Part of a small language model's weights: width 160, rotary positions.
MLP neurons of a small language model. Each row is named by its layer, matrix (gate and up: input weights; down: output weights) and neuron, and shows model dimensions 16-143. Each number is 200 + 40 x the weight over its row's rms, rounded and kept within 0 to 999. A neuron's up and down rows have the sign that makes its largest values positive.
Before each neuron's rows, "fires on" lists the tokens most often at its 100 highest values on Wikipedia text that the model never trained on. A number after a token or word is its count.

fires on: ")" 15, "ush" 11, "az" 9, "inn" 8, "\n\n" 7, "-" 7
L2.gate204,217,207,153,260,197,187,194,232,173,200,183,144,178,246,243,177,216,201,77,196,213,175,154,195,278,267,208,153,276,205,269,157,216,123,224,232,248,172,196,185,216,157,223,205,329,213,202,208,246,233,200,218,254,203,158,212,180,194,240,218,190,181,179,168,209,192,139,171,224,230,212,241,191,201,185,188,161,197,232,245,157,111,156,185,134,198,179,230,148,187,196,146,217,143,172,220,200,124,172,133,146,171,179,233,255,225,149,264,246,165,211,224,229,111,196,203,220,241,186,115,176,209,199,254,144,161,136,239
L2.up204,141,257,209,243,243,220,160,256,222,205,198,190,173,244,274,173,237,216,233,177,182,189,239,212,271,203,221,133,249,254,141,171,204,140,142,233,234,146,203,144,254,178,252,210,220,164,241,166,201,217,285,176,241,213,168,231,207,231,266,172,213,104,240,195,214,193,133,175,295,174,185,253,177,199,169,225,135,251,191,189,167,123,174,178,170,212,230,266,160,182,142,234,222,200,155,208,169,196,192,159,213,218,161,204,193,130,143,149,211,216,156,184,193,139,269,195,204,217,200,104,181,197,168,233,177,185,147,262
L2.down204,174,206,190,164,164,238,221,99,227,184,232,214,185,161,181,202,165,160,220,229,156,198,202,207,164,181,219,219,105,169,228,245,215,262,154,166,122,233,213,200,164,238,194,230,127,188,171,195,151,191,194,194,125,189,192,185,211,182,148,204,166,232,222,232,176,205,256,153,145,183,224,149,160,179,212,173,224,193,215,236,200,296,228,206,191,218,219,165,210,241,276,250,136,262,254,184,169,301,267,236,173,267,187,193,244,191,189,305,150,209,199,217,146,232,190,189,188,204,239,288,226,177,238,122,202,202,178,174

fires on: "." 85, "\n\n" 9, "/" 4
L7.gate233,202,177,222,227,163,229,209,176,171,276,172,208,179,142,158,192,167,191,141,180,182,185,188,263,241,231,179,174,224,220,209,198,198,275,158,207,166,204,283,233,231,169,140,236,238,121,257,151,213,186,208,199,249,124,208,198,200,163,197,132,214,200,163,197,253,247,169,259,114,159,252,182,161,201,193,135,189,169,174,168,218,205,188,215,160,185,170,235,203,117,187,233,255,271,280,259,201,228,124,166,234,192,194,216,191,128,135,196,238,193,181,147,238,177,147,170,148,200,178,181,266,222,183,235,191,130,197,146
L7.up233,224,221,187,227,168,226,235,187,196,230,179,221,111,248,199,238,214,127,232,205,175,231,150,187,177,103,235,218,148,256,182,136,226,280,206,143,162,253,159,263,185,253,227,193,220,115,202,275,189,180,226,200,238,109,154,267,201,197,159,157,128,211,239,226,204,230,157,179,168,179,205,211,148,194,170,194,210,235,276,201,166,136,244,228,176,191,157,207,211,151,150,209,249,235,100,234,258,171,176,265,268,210,157,237,156,164,178,186,212,210,169,143,87,176,229,205,151,183,201,173,214,162,230,208,168,209,194,182
L7.down233,176,179,156,160,230,227,151,142,137,159,240,210,210,199,236,226,198,213,208,230,261,208,287,135,224,150,182,201,239,233,211,198,274,228,183,173,246,189,224,245,262,179,237,210,195,214,123,205,191,223,270,245,157,271,214,200,192,135,206,266,216,227,137,118,205,247,215,131,203,108,149,246,237,185,194,235,198,264,162,194,163,250,183,138,177,227,195,190,199,226,167,232,249,193,204,181,150,226,245,203,185,207,142,203,186,260,296,117,155,183,195,174,169,133,181,198,179,109,228,245,204,274,162,266,217,232,207,228

fires on: " \"" 94
L9.gate49,150,219,207,222,219,157,180,189,121,199,177,151,205,200,230,166,143,176,271,197,223,197,220,150,168,215,92,261,284,140,154,231,194,173,219,245,247,156,188,203,200,241,184,159,165,213,145,240,134,207,241,194,241,170,249,204,206,219,240,179,178,182,219,140,277,264,216,215,213,208,198,211,184,134,243,265,226,238,178,158,160,155,134,203,179,204,186,162,250,198,238,161,224,237,240,273,249,270,229,218,257,180,158,235,170,135,202,217,222,279,226,216,211,165,249,202,218,192,144,198,159,166,161,152,211,222,167,198
L9.up49,210,198,154,222,255,95,209,195,228,201,180,134,170,211,92,190,162,170,247,223,209,249,184,140,180,199,156,230,152,205,220,226,215,240,205,109,204,192,210,250,238,183,168,184,221,119,121,141,242,181,210,222,203,163,212,170,209,192,116,193,147,121,185,124,208,171,154,218,152,216,186,179,254,122,173,257,134,240,179,128,220,224,254,257,165,196,232,182,237,145,205,276,260,148,232,262,214,238,224,215,146,186,226,233,224,152,176,177,190,230,206,203,146,263,191,128,198,237,165,202,176,239,230,169,167,174,187,228
L9.down49,191,98,170,219,232,190,193,189,157,187,165,165,202,175,176,236,207,194,201,185,250,159,225,137,231,128,295,205,156,190,145,154,158,225,235,187,192,132,172,166,233,193,196,174,161,144,196,108,177,209,179,195,192,230,259,148,157,119,178,201,203,145,176,149,206,245,210,113,198,202,210,268,200,146,181,281,204,248,221,148,201,163,214,138,209,159,213,171,192,193,184,164,282,156,192,238,205,188,233,192,189,222,214,193,169,209,262,201,180,143,167,148,201,297,203,127,154,247,260,158,206,195,211,186,166,150,234,102

fires on: " |" 100
L4.gate429,184,185,107,187,208,224,193,229,178,190,225,136,264,227,309,210,196,163,201,187,229,232,195,194,110,161,104,286,232,189,153,220,130,297,194,192,160,196,226,218,173,186,225,162,170,146,204,119,153,90,251,248,186,231,214,227,187,253,208,264,243,199,219,213,188,170,252,252,199,212,187,222,175,205,247,158,196,215,155,192,157,133,166,186,163,161,201,238,200,174,183,153,206,172,210,109,233,187,227,120,140,157,229,218,197,202,167,219,298,194,159,197,249,222,205,202,249,190,183,200,130,167,152,232,232,182,184,242
L4.up429,186,174,215,211,193,231,120,268,252,213,225,197,178,153,164,245,177,233,191,285,182,210,140,296,281,227,220,172,126,186,242,189,161,210,193,247,210,227,195,229,283,198,158,217,213,200,117,112,168,225,239,230,187,164,228,207,163,195,151,170,289,198,240,156,196,211,155,235,178,224,241,257,188,178,195,133,163,178,160,119,210,162,207,324,215,225,181,196,209,235,249,237,167,170,188,186,138,222,211,180,183,126,188,180,208,187,206,160,213,232,149,264,174,215,125,161,133,168,220,175,167,232,178,230,183,176,209,171
L4.down429,183,194,218,212,216,219,187,245,236,184,165,180,223,123,136,228,189,236,219,310,181,203,146,249,302,246,214,174,152,183,245,177,218,173,192,234,228,279,172,227,269,162,170,215,203,237,111,175,207,240,230,257,187,203,225,241,185,150,219,159,203,148,187,170,174,245,118,274,210,231,229,274,193,185,196,174,177,204,186,165,214,186,213,301,230,249,180,245,181,280,234,234,217,160,169,230,125,232,205,209,207,188,215,189,202,198,256,90,185,240,142,251,155,210,161,175,170,177,202,216,244,291,198,189,152,172,183,159

fires on: "–" 20, "'" 19, " as" 9, ")" 7, " (" 6
L7.gate383,180,201,116,258,195,193,150,148,265,163,262,254,235,189,181,174,163,226,165,175,174,156,212,210,146,186,219,162,167,217,151,197,140,299,178,178,169,182,229,154,176,155,255,236,181,162,171,239,221,179,170,256,160,209,185,186,246,292,207,227,176,254,180,173,223,219,252,241,152,141,265,163,222,216,211,187,174,160,211,135,288,127,291,231,217,149,223,176,181,190,143,193,176,166,195,184,249,215,159,185,177,185,201,141,156,168,253,191,202,220,166,234,147,214,170,180,227,234,183,206,286,203,229,202,239,142,243,251
L7.up383,187,126,281,176,160,194,197,223,256,122,208,221,264,202,179,142,226,210,165,192,276,231,125,173,223,181,245,246,201,192,237,206,138,137,141,163,195,218,165,203,212,165,206,206,222,199,186,151,165,162,200,234,262,220,174,136,210,164,235,215,216,224,271,215,211,220,181,109,191,215,166,182,225,247,171,165,186,140,193,227,180,217,140,178,204,269,258,165,137,157,184,200,180,229,249,179,196,208,188,169,192,257,178,208,194,302,189,228,249,178,192,150,288,175,206,181,220,218,209,78,236,192,209,243,184,202,234,237
L7.down383,249,155,257,184,267,194,243,149,175,212,227,194,105,254,255,175,177,142,222,184,254,126,201,178,234,207,219,219,274,212,238,227,221,161,303,144,209,208,157,205,220,250,204,215,199,141,128,249,236,251,168,183,236,179,169,196,160,233,162,200,139,197,207,144,149,193,198,182,224,187,250,279,185,161,172,216,154,232,151,206,192,228,201,237,179,190,162,253,176,155,180,176,265,135,217,112,240,283,210,282,238,140,252,159,221,177,154,282,144,147,178,219,252,201,168,210,208,147,195,306,221,206,207,205,231,211,207,222

fires on: "ll" 15, " fact" 9, "ild" 9, "tt" 8, " Far" 8, "\n\n" 5
L4.gate154,229,242,223,250,230,201,162,185,189,218,143,189,193,237,219,215,238,171,177,247,281,170,190,231,242,174,220,178,215,226,224,149,226,151,174,204,213,251,155,217,278,146,148,215,241,117,242,251,166,223,117,223,222,111,210,170,153,216,181,243,187,236,193,196,242,206,208,209,195,181,230,210,216,232,141,188,221,231,263,179,210,239,283,211,227,276,235,213,160,203,205,217,219,200,232,176,226,171,231,178,237,192,219,184,235,178,224,215,183,203,98,284,222,201,185,153,212,168,195,244,98,236,237,208,238,168,173,247
L4.up154,233,246,218,221,124,135,208,270,231,185,178,160,209,199,170,182,163,184,229,263,298,136,171,262,262,205,174,190,236,155,199,235,237,128,195,143,275,236,225,178,235,163,219,254,148,208,196,245,237,277,277,182,192,171,163,190,219,182,143,230,206,176,197,288,287,191,216,198,217,193,216,159,200,182,227,193,254,210,246,262,204,212,198,236,152,189,287,168,224,211,259,244,170,120,220,214,163,148,176,190,255,184,222,190,182,119,258,164,209,186,189,186,219,216,182,206,150,225,246,203,240,162,251,203,141,143,261,184
L4.down154,209,186,205,212,231,193,192,201,134,206,180,225,211,155,177,204,263,188,197,147,146,244,248,186,110,198,179,221,174,188,166,250,173,278,175,246,122,131,217,193,157,193,161,211,243,239,163,176,167,152,167,187,215,256,232,222,195,176,268,181,178,185,196,76,133,196,162,166,159,211,161,246,185,168,216,233,176,152,155,214,165,159,200,175,205,148,65,206,166,202,184,100,230,241,189,189,168,264,237,212,156,192,145,226,227,276,169,225,161,230,240,158,217,209,172,212,224,188,201,178,200,223,181,184,224,271,165,156

fires on: " |" 74, " CA" 5, " MA" 4, " MD" 4
L6.gate222,203,208,166,219,140,157,132,281,114,170,130,133,211,141,219,175,101,257,188,219,200,233,173,209,281,286,138,204,202,163,149,244,174,312,182,193,184,194,192,146,280,201,188,245,212,227,222,247,222,126,224,245,144,131,260,230,185,229,196,236,243,193,239,219,210,278,199,257,251,233,226,197,178,168,211,180,236,176,171,152,242,198,209,212,147,171,190,172,230,233,171,180,215,175,265,169,199,135,165,192,156,152,214,265,174,231,215,245,152,234,177,127,232,217,225,232,185,214,159,155,209,233,164,202,173,138,206,166
L6.up222,218,213,130,319,263,258,214,248,220,176,278,227,286,153,186,240,163,213,176,222,199,218,220,188,135,167,197,225,168,226,209,198,142,170,218,153,248,279,212,226,174,189,214,166,198,145,170,168,164,238,258,229,179,250,237,221,268,139,221,252,235,250,189,246,178,242,207,165,186,195,150,138,232,169,230,177,259,155,178,209,192,199,209,273,177,194,193,240,155,229,249,172,174,187,199,189,217,221,134,235,194,228,203,146,195,138,195,187,171,305,157,240,227,261,171,195,126,213,271,204,180,208,166,246,151,167,215,230
L6.down222,150,240,104,225,192,282,238,233,250,241,208,208,230,174,175,210,215,134,250,288,153,184,246,142,140,141,209,272,197,208,195,155,230,144,191,185,212,237,226,210,168,152,238,151,123,175,159,121,152,201,221,257,238,244,227,205,227,251,144,235,177,208,160,220,226,268,253,238,190,212,149,191,244,183,155,207,237,221,220,229,170,195,134,177,174,210,185,241,218,224,217,134,279,187,218,181,155,231,262,231,248,172,201,168,225,150,194,147,165,168,143,265,161,221,143,188,203,100,186,180,171,239,143,209,178,224,257,158

fires on: "." 48, "-" 12, " of" 11, "st" 5, "ther" 4
L6.gate328,186,170,270,163,156,211,194,186,165,179,176,138,216,247,236,165,232,170,182,295,204,225,253,174,225,186,134,145,225,206,136,199,168,185,224,207,142,213,254,245,246,153,163,170,139,222,284,194,163,192,130,245,137,122,233,168,174,179,186,182,158,231,162,236,133,202,244,188,256,213,188,227,198,154,200,165,163,191,173,230,202,162,228,190,238,122,210,242,174,296,161,211,170,183,233,210,240,223,239,196,148,241,200,186,241,260,220,149,216,244,247,175,190,249,197,220,193,221,209,187,227,152,219,302,161,152,157,225
L6.up328,162,229,205,194,95,190,243,152,161,213,244,215,243,171,164,186,168,192,168,256,241,153,211,238,218,277,230,239,194,176,214,244,149,88,120,212,159,205,212,234,172,223,161,238,204,174,164,179,156,222,219,217,280,223,205,182,217,211,129,196,188,234,203,140,138,144,270,222,129,213,157,182,147,212,138,240,142,198,162,231,263,287,160,209,205,178,225,176,184,141,163,201,219,203,179,185,226,266,275,227,147,217,232,192,205,265,197,200,122,202,165,164,229,127,206,210,229,245,152,134,209,236,125,270,231,210,199,188
L6.down328,227,180,264,210,254,229,166,228,237,197,159,186,207,172,238,182,235,154,253,161,226,229,187,156,210,206,182,209,203,243,241,165,191,270,207,218,267,217,211,227,187,156,158,201,167,158,202,174,175,202,180,181,139,209,225,217,192,194,154,232,212,205,248,218,344,184,177,168,164,212,100,241,239,224,218,175,185,143,167,297,144,204,223,128,196,196,164,283,257,214,251,202,218,149,148,201,211,198,176,178,169,183,152,215,161,175,125,218,133,194,218,253,232,174,204,148,229,170,204,157,187,273,235,211,144,167,265,229

fires on: "-" 46, " \"" 36, "'" 15
L9.gate398,138,182,208,264,176,154,185,151,247,238,225,162,195,234,214,257,205,247,179,200,227,171,140,208,177,218,161,215,217,150,142,238,166,243,221,179,260,214,128,199,158,159,191,188,159,254,172,233,215,194,261,167,233,148,247,150,197,242,234,212,207,227,147,185,187,235,203,189,240,213,143,172,182,152,215,243,289,270,252,316,271,223,155,190,197,172,222,219,139,181,241,216,238,164,173,268,207,187,167,256,190,175,201,208,166,183,238,255,114,198,213,119,143,212,99,182,219,185,270,179,218,160,140,160,206,248,252,183
L9.up398,164,145,90,199,214,227,198,176,125,230,237,188,228,184,281,224,189,154,188,142,253,207,242,271,225,245,93,238,207,145,130,182,222,230,180,179,255,201,244,205,192,200,206,213,324,228,194,186,120,214,257,153,208,212,192,151,148,230,268,176,215,237,227,167,227,217,200,197,181,174,199,181,136,170,156,258,273,233,168,182,212,256,178,219,227,191,145,164,202,135,189,234,244,234,247,222,220,211,227,190,209,219,221,197,235,227,246,230,189,235,177,175,167,231,225,218,202,202,239,265,220,268,236,212,146,205,249,112
L9.down398,165,148,263,255,227,235,204,219,173,214,188,132,254,134,169,208,212,164,249,173,228,234,254,206,183,191,225,164,156,153,178,195,207,184,211,132,222,175,219,186,282,234,221,267,186,286,146,218,214,192,150,261,204,239,243,201,125,147,219,200,205,194,167,223,178,238,256,290,183,200,186,182,165,211,251,242,170,223,203,135,212,158,192,236,198,233,320,220,228,191,170,171,210,157,187,298,192,182,172,175,264,121,169,250,109,173,216,218,183,238,216,141,144,191,242,156,176,159,124,273,150,204,204,191,179,200,279,166

fires on: " \"" 93
L4.gate211,169,156,263,230,213,235,232,217,144,219,122,227,193,257,208,220,142,212,174,231,204,196,214,126,211,255,115,204,149,253,209,125,121,218,170,210,206,134,245,160,257,215,238,129,146,217,214,175,183,158,226,154,258,289,307,185,253,274,199,226,194,219,226,229,233,267,201,237,190,180,179,232,208,221,190,210,221,199,146,141,220,210,177,166,182,190,209,206,180,178,150,231,262,135,246,253,252,243,170,168,192,219,174,144,246,137,160,174,178,277,208,175,190,160,261,238,216,177,226,166,176,174,192,211,266,264,198,257
L4.up211,189,140,231,205,209,251,211,248,230,214,222,218,179,204,198,182,171,164,205,163,134,200,250,141,203,198,207,275,167,160,201,101,138,217,170,193,264,162,250,178,163,222,156,173,238,182,147,211,133,190,224,186,190,294,233,195,180,192,251,296,210,153,158,196,209,201,128,228,194,209,201,175,208,184,224,218,232,219,262,86,234,311,167,216,233,166,210,199,222,201,119,253,224,188,234,153,236,205,191,181,185,172,238,127,257,200,254,149,163,222,164,177,239,221,281,188,232,144,232,231,165,186,215,187,267,227,201,188
L4.down211,232,148,340,199,205,226,209,206,218,216,269,195,167,192,185,199,180,171,234,151,163,203,270,132,192,185,188,254,154,164,241,109,198,217,188,180,196,122,266,196,163,237,218,151,260,246,157,226,199,226,270,187,234,297,197,193,193,190,191,259,247,179,205,243,226,250,112,247,188,236,199,204,224,213,178,249,256,219,243,129,269,270,161,229,223,213,201,223,219,201,174,240,238,230,218,247,215,221,212,172,208,158,226,163,213,167,206,142,183,187,144,187,275,180,275,216,258,149,241,204,159,208,195,142,239,177,240,184

fires on: " |" 86
L9.gate446,195,234,144,158,151,221,217,242,164,172,236,253,212,200,181,197,262,199,150,225,251,225,264,194,131,172,232,152,179,213,182,182,189,153,128,139,242,183,308,231,236,172,243,243,193,180,220,235,169,248,180,234,265,255,142,152,255,225,165,184,221,131,229,163,202,260,163,286,240,166,174,196,192,207,184,246,270,234,247,199,239,204,191,138,169,192,238,196,228,228,189,241,212,185,284,220,174,150,206,286,172,176,175,136,236,199,238,163,171,170,181,160,251,211,198,261,321,210,167,221,186,178,201,229,226,246,228,212
L9.up446,174,164,212,122,175,170,208,228,203,230,258,194,169,186,205,219,197,189,103,171,177,252,179,200,106,199,154,205,143,232,137,200,171,234,249,159,211,231,220,246,169,226,182,156,201,230,241,161,196,251,258,215,211,126,236,153,217,170,165,179,211,101,177,199,141,185,226,277,215,218,162,212,190,222,184,224,221,230,223,197,187,179,190,206,226,157,197,136,296,185,234,108,283,108,191,161,198,245,290,230,203,276,190,234,214,134,209,206,170,176,239,199,236,196,143,189,255,210,274,214,158,201,209,175,219,178,199,146
L9.down446,192,194,139,172,250,194,163,184,246,200,194,247,283,169,209,209,215,159,219,246,233,210,241,149,160,191,246,231,172,195,213,201,253,146,277,237,203,165,187,321,217,142,206,251,168,181,179,91,243,245,107,265,190,179,229,224,222,210,163,232,199,159,210,237,235,167,239,234,175,220,166,227,178,244,237,224,117,176,235,169,244,207,234,204,180,172,169,204,166,193,154,142,232,152,279,213,271,236,222,189,184,96,237,217,231,189,187,147,112,206,237,150,170,207,209,156,201,206,217,119,200,152,205,200,172,139,143,220

fires on: " Golden" 13, "\n\n" 13, "–" 11, "g" 9, "round" 7
L4.gate223,204,183,259,161,195,144,213,233,188,242,168,200,207,152,149,213,221,266,233,284,203,169,170,230,207,310,192,212,196,258,207,146,196,213,247,230,250,238,149,203,290,222,132,193,203,261,182,240,157,257,197,190,215,203,192,212,204,176,214,180,250,179,154,209,139,249,222,163,90,201,239,199,232,195,128,147,194,186,188,145,265,205,205,214,265,173,185,122,145,200,205,124,180,238,232,205,234,264,188,191,219,251,162,198,229,193,173,250,158,217,105,203,159,286,240,280,230,220,163,204,173,196,247,171,110,149,210,182
L4.up223,179,175,143,145,170,223,215,232,271,263,169,212,225,95,189,278,142,192,238,154,240,199,196,174,181,215,192,180,166,233,194,175,200,164,230,259,210,190,245,203,203,205,166,193,223,236,207,183,242,188,189,218,220,195,203,157,184,231,108,259,163,200,164,351,196,217,244,222,190,201,107,231,125,198,201,180,181,217,238,240,213,159,195,272,217,177,189,139,161,177,188,178,144,162,255,226,211,170,300,180,150,98,149,171,195,193,288,151,221,183,197,196,175,198,212,169,209,274,207,204,233,177,230,227,226,134,213,214
L4.down223,184,202,223,187,238,213,210,189,159,111,237,202,186,287,200,139,266,207,198,213,189,227,268,160,214,135,163,178,131,165,236,206,218,244,127,176,177,211,190,224,148,163,207,233,161,144,201,183,210,193,175,146,184,215,199,257,142,244,199,212,216,226,211,215,293,130,154,178,272,202,203,214,296,219,242,175,163,203,233,238,135,211,197,119,195,221,253,244,227,228,182,220,231,194,165,216,246,205,146,226,279,283,226,201,154,228,203,221,198,201,230,251,248,140,242,128,116,183,199,204,267,201,173,227,255,238,174,193

fires on: " |" 76, "At" 8, " of" 4
L6.gate404,207,243,139,195,133,188,220,228,171,175,220,310,225,175,192,217,180,244,169,168,261,205,261,165,154,193,184,196,230,259,241,213,131,239,190,217,192,204,262,186,199,221,167,172,207,190,229,201,140,155,274,224,220,180,232,240,217,226,232,201,246,139,232,208,206,202,209,288,224,283,202,201,155,214,218,253,190,210,223,159,162,200,231,234,183,208,234,145,186,208,181,265,91,275,194,230,197,181,232,221,234,180,186,241,236,180,302,258,271,185,200,187,298,281,194,171,216,210,137,193,204,149,112,198,229,279,188,157
L6.up404,166,222,168,193,201,167,161,238,204,189,227,175,247,178,287,248,207,200,176,212,262,276,238,273,160,192,201,172,166,225,221,196,203,204,216,252,211,215,212,214,259,133,192,237,231,238,171,191,107,203,279,192,189,240,250,271,211,218,162,201,237,109,237,143,193,195,172,213,238,201,182,268,157,235,219,231,216,205,211,185,244,204,251,271,164,210,238,125,198,142,182,174,183,191,231,211,240,216,156,295,132,162,249,185,269,152,235,227,200,221,211,190,182,226,199,260,174,144,259,152,155,174,145,197,154,275,182,148
L6.down404,155,176,123,174,175,168,162,233,234,178,200,148,279,175,240,241,194,204,206,223,218,170,132,266,253,230,192,209,161,153,191,178,242,178,207,223,230,234,204,268,180,159,206,258,169,211,155,105,252,213,247,245,184,252,226,196,261,213,96,174,210,132,165,103,196,175,163,208,182,250,231,239,151,205,207,156,218,197,156,161,292,183,174,179,170,171,200,189,186,210,144,161,278,172,246,185,203,209,192,202,200,100,164,203,224,187,158,194,200,124,191,156,181,176,183,265,281,137,304,142,191,216,217,227,197,190,180,184

fires on: " (" 30, ")" 28, "|" 10, " =" 8, " Dra" 6, " ft" 5
L6.gate415,204,176,220,242,292,168,171,96,220,184,201,247,240,311,142,143,247,274,254,135,263,255,201,228,226,177,166,227,192,154,221,198,220,184,185,176,221,262,275,216,170,252,272,188,216,201,245,233,197,135,177,220,211,233,133,206,233,263,147,223,205,173,156,167,228,218,266,224,159,239,252,220,224,217,215,304,246,203,140,144,218,144,225,271,186,131,195,158,182,250,200,230,199,186,111,176,243,225,175,242,275,216,205,194,205,265,195,199,260,247,247,222,163,206,182,226,196,208,209,171,188,243,210,223,228,199,204,174
L6.up415,173,185,237,203,217,194,236,202,263,219,255,204,215,207,243,183,159,172,168,165,249,232,198,235,210,137,238,139,194,239,153,153,178,168,199,206,206,222,212,205,228,252,257,265,308,180,314,167,210,205,158,226,205,294,201,230,238,230,229,167,165,257,237,167,175,261,271,200,233,172,240,172,247,224,181,207,143,163,168,189,160,218,260,172,200,261,172,199,157,171,151,151,230,125,130,149,204,170,199,190,232,129,183,187,192,212,169,159,252,153,214,156,215,225,196,163,158,189,252,154,185,219,244,188,249,157,219,308
L6.down415,182,189,165,162,118,195,137,219,92,201,251,192,201,176,309,279,197,184,200,218,144,176,212,219,144,170,143,196,128,181,185,241,188,155,215,244,147,198,170,201,234,201,170,224,140,182,152,191,205,217,236,211,244,183,179,187,196,242,259,186,203,141,208,134,255,213,191,201,179,197,173,171,151,172,145,152,182,235,199,279,214,217,117,205,193,262,239,164,184,260,216,276,191,278,256,201,193,197,246,234,213,254,144,190,162,249,102,261,212,151,173,189,203,178,148,261,149,155,186,232,214,180,229,182,192,168,251,187

fires on: "\n\n" 21, "mit" 17, " Sep" 12, " Mar" 8, " discuss" 4
L4.gate49,200,172,165,138,226,117,176,237,121,205,228,211,187,206,240,153,182,197,156,149,136,148,178,215,158,236,117,168,191,208,239,233,220,216,216,168,95,202,306,150,191,204,135,211,226,237,271,138,221,243,161,241,214,176,151,175,229,229,195,174,245,233,175,101,201,184,204,228,250,169,257,252,197,163,244,181,216,186,220,206,166,189,216,233,182,186,269,261,225,169,233,175,229,212,186,291,249,214,248,229,226,145,183,215,226,178,211,204,133,235,213,243,164,172,263,216,183,175,223,231,171,261,197,213,209,173,261,164
L4.up49,193,182,135,193,200,166,200,257,139,155,165,177,182,228,217,194,215,147,188,176,201,168,198,273,208,234,210,221,268,149,212,174,192,253,211,175,170,174,225,249,215,193,204,169,148,203,255,226,158,196,159,136,177,208,160,263,195,168,125,211,233,170,159,215,176,181,165,226,170,172,140,295,171,137,204,206,187,233,237,220,229,174,276,160,146,216,218,273,286,233,203,197,231,259,183,306,173,149,214,219,155,168,286,99,210,158,224,198,156,157,180,238,150,113,263,259,147,261,248,168,220,226,164,165,209,238,199,191
L4.down49,209,229,198,259,163,262,215,220,210,244,167,187,217,183,139,239,237,167,172,185,232,234,214,256,250,240,198,258,290,150,214,194,151,249,228,193,307,173,188,233,260,178,244,177,130,154,167,258,174,214,207,177,177,221,204,246,137,158,114,195,155,123,209,241,181,189,158,191,115,179,123,229,179,206,217,208,187,221,241,190,265,195,257,121,148,205,132,182,184,220,223,203,205,213,176,184,173,191,189,195,100,178,262,124,184,186,160,159,201,141,198,167,127,121,235,236,179,238,241,171,257,204,181,156,175,244,171,195

fires on: "S" 39, "." 24, "-" 22, "US" 11
L4.gate396,238,164,171,142,228,173,265,174,197,208,244,264,276,181,203,171,235,205,160,256,220,228,245,245,195,195,186,266,256,195,197,201,197,206,159,208,221,256,158,206,161,193,155,160,173,186,207,151,199,214,187,145,171,267,212,187,316,166,159,229,192,206,203,329,138,171,249,126,195,187,216,146,196,209,152,208,218,150,153,266,210,224,195,242,217,152,219,212,229,167,169,259,226,211,177,184,258,311,228,209,299,216,126,171,231,172,165,128,204,250,162,191,200,227,239,232,223,192,255,187,174,148,159,167,197,173,173,249
L4.up396,144,279,231,193,130,193,146,151,199,184,251,234,233,135,201,205,167,311,174,243,189,215,177,204,224,197,142,298,238,171,227,181,136,204,209,204,208,233,231,193,205,205,161,215,189,177,161,194,148,222,209,162,144,229,233,148,222,171,142,194,217,172,197,243,217,172,238,117,148,189,202,284,169,255,119,191,201,204,223,173,197,162,181,186,211,202,162,253,176,183,174,255,280,267,256,205,193,258,217,157,251,213,150,147,220,239,250,135,166,239,153,145,257,174,216,143,196,225,201,199,213,183,139,196,183,175,241,261
L4.down396,176,252,265,153,200,196,172,211,256,144,191,139,212,203,162,197,206,268,242,185,147,181,127,177,193,183,218,229,238,248,209,188,178,211,253,219,195,215,221,198,236,197,205,244,231,180,221,202,253,205,214,243,216,217,163,220,154,220,185,238,216,195,153,151,249,144,102,136,209,262,246,187,180,280,151,144,165,203,185,177,183,177,242,179,246,155,207,299,154,195,212,194,229,238,193,194,108,164,164,153,167,95,213,210,151,167,277,187,170,201,235,162,232,131,223,144,211,265,248,200,251,275,223,153,183,232,204,207

fires on: "\n\n" 64, "\n" 26
L4.gate54,138,218,193,219,195,135,219,179,155,180,244,251,236,210,204,213,151,227,202,241,197,165,180,238,172,283,182,229,259,284,179,241,192,241,238,173,246,204,141,222,240,183,189,229,185,183,181,210,162,223,209,194,243,140,230,217,168,169,207,206,183,226,118,177,181,223,267,254,150,206,153,196,219,209,108,235,166,252,227,207,232,137,215,279,189,231,224,194,191,165,185,210,206,154,201,279,198,207,224,170,223,212,212,236,189,198,111,194,216,147,235,219,245,165,202,201,186,140,137,164,172,231,230,263,156,170,262,244
L4.up54,129,199,157,171,112,245,131,205,166,194,161,240,216,155,164,156,217,279,215,231,233,199,217,203,171,157,231,235,190,204,135,222,142,142,162,207,196,184,153,223,251,188,260,215,159,154,196,223,123,173,232,230,169,165,182,200,204,155,167,198,150,150,175,208,205,198,250,234,185,178,167,228,139,177,224,171,136,262,355,282,186,152,228,223,184,208,291,243,202,247,246,235,220,173,180,234,231,207,195,241,211,144,126,230,205,204,247,192,174,204,223,163,182,147,197,219,172,203,242,192,160,193,180,160,172,251,168,197
L4.down54,191,179,247,177,183,254,145,179,215,236,149,176,179,160,235,209,221,196,227,159,229,180,321,168,209,150,220,250,107,145,198,180,203,198,190,182,177,195,214,216,205,231,236,174,186,197,208,188,195,208,186,235,179,243,172,182,226,195,200,191,240,137,238,211,199,200,129,202,199,171,223,183,142,173,261,184,164,192,193,206,173,259,204,183,218,89,186,205,241,242,226,223,211,175,222,178,220,225,192,219,149,177,164,176,205,254,210,155,206,195,200,187,149,220,175,184,224,235,312,186,183,161,166,98,138,293,193,149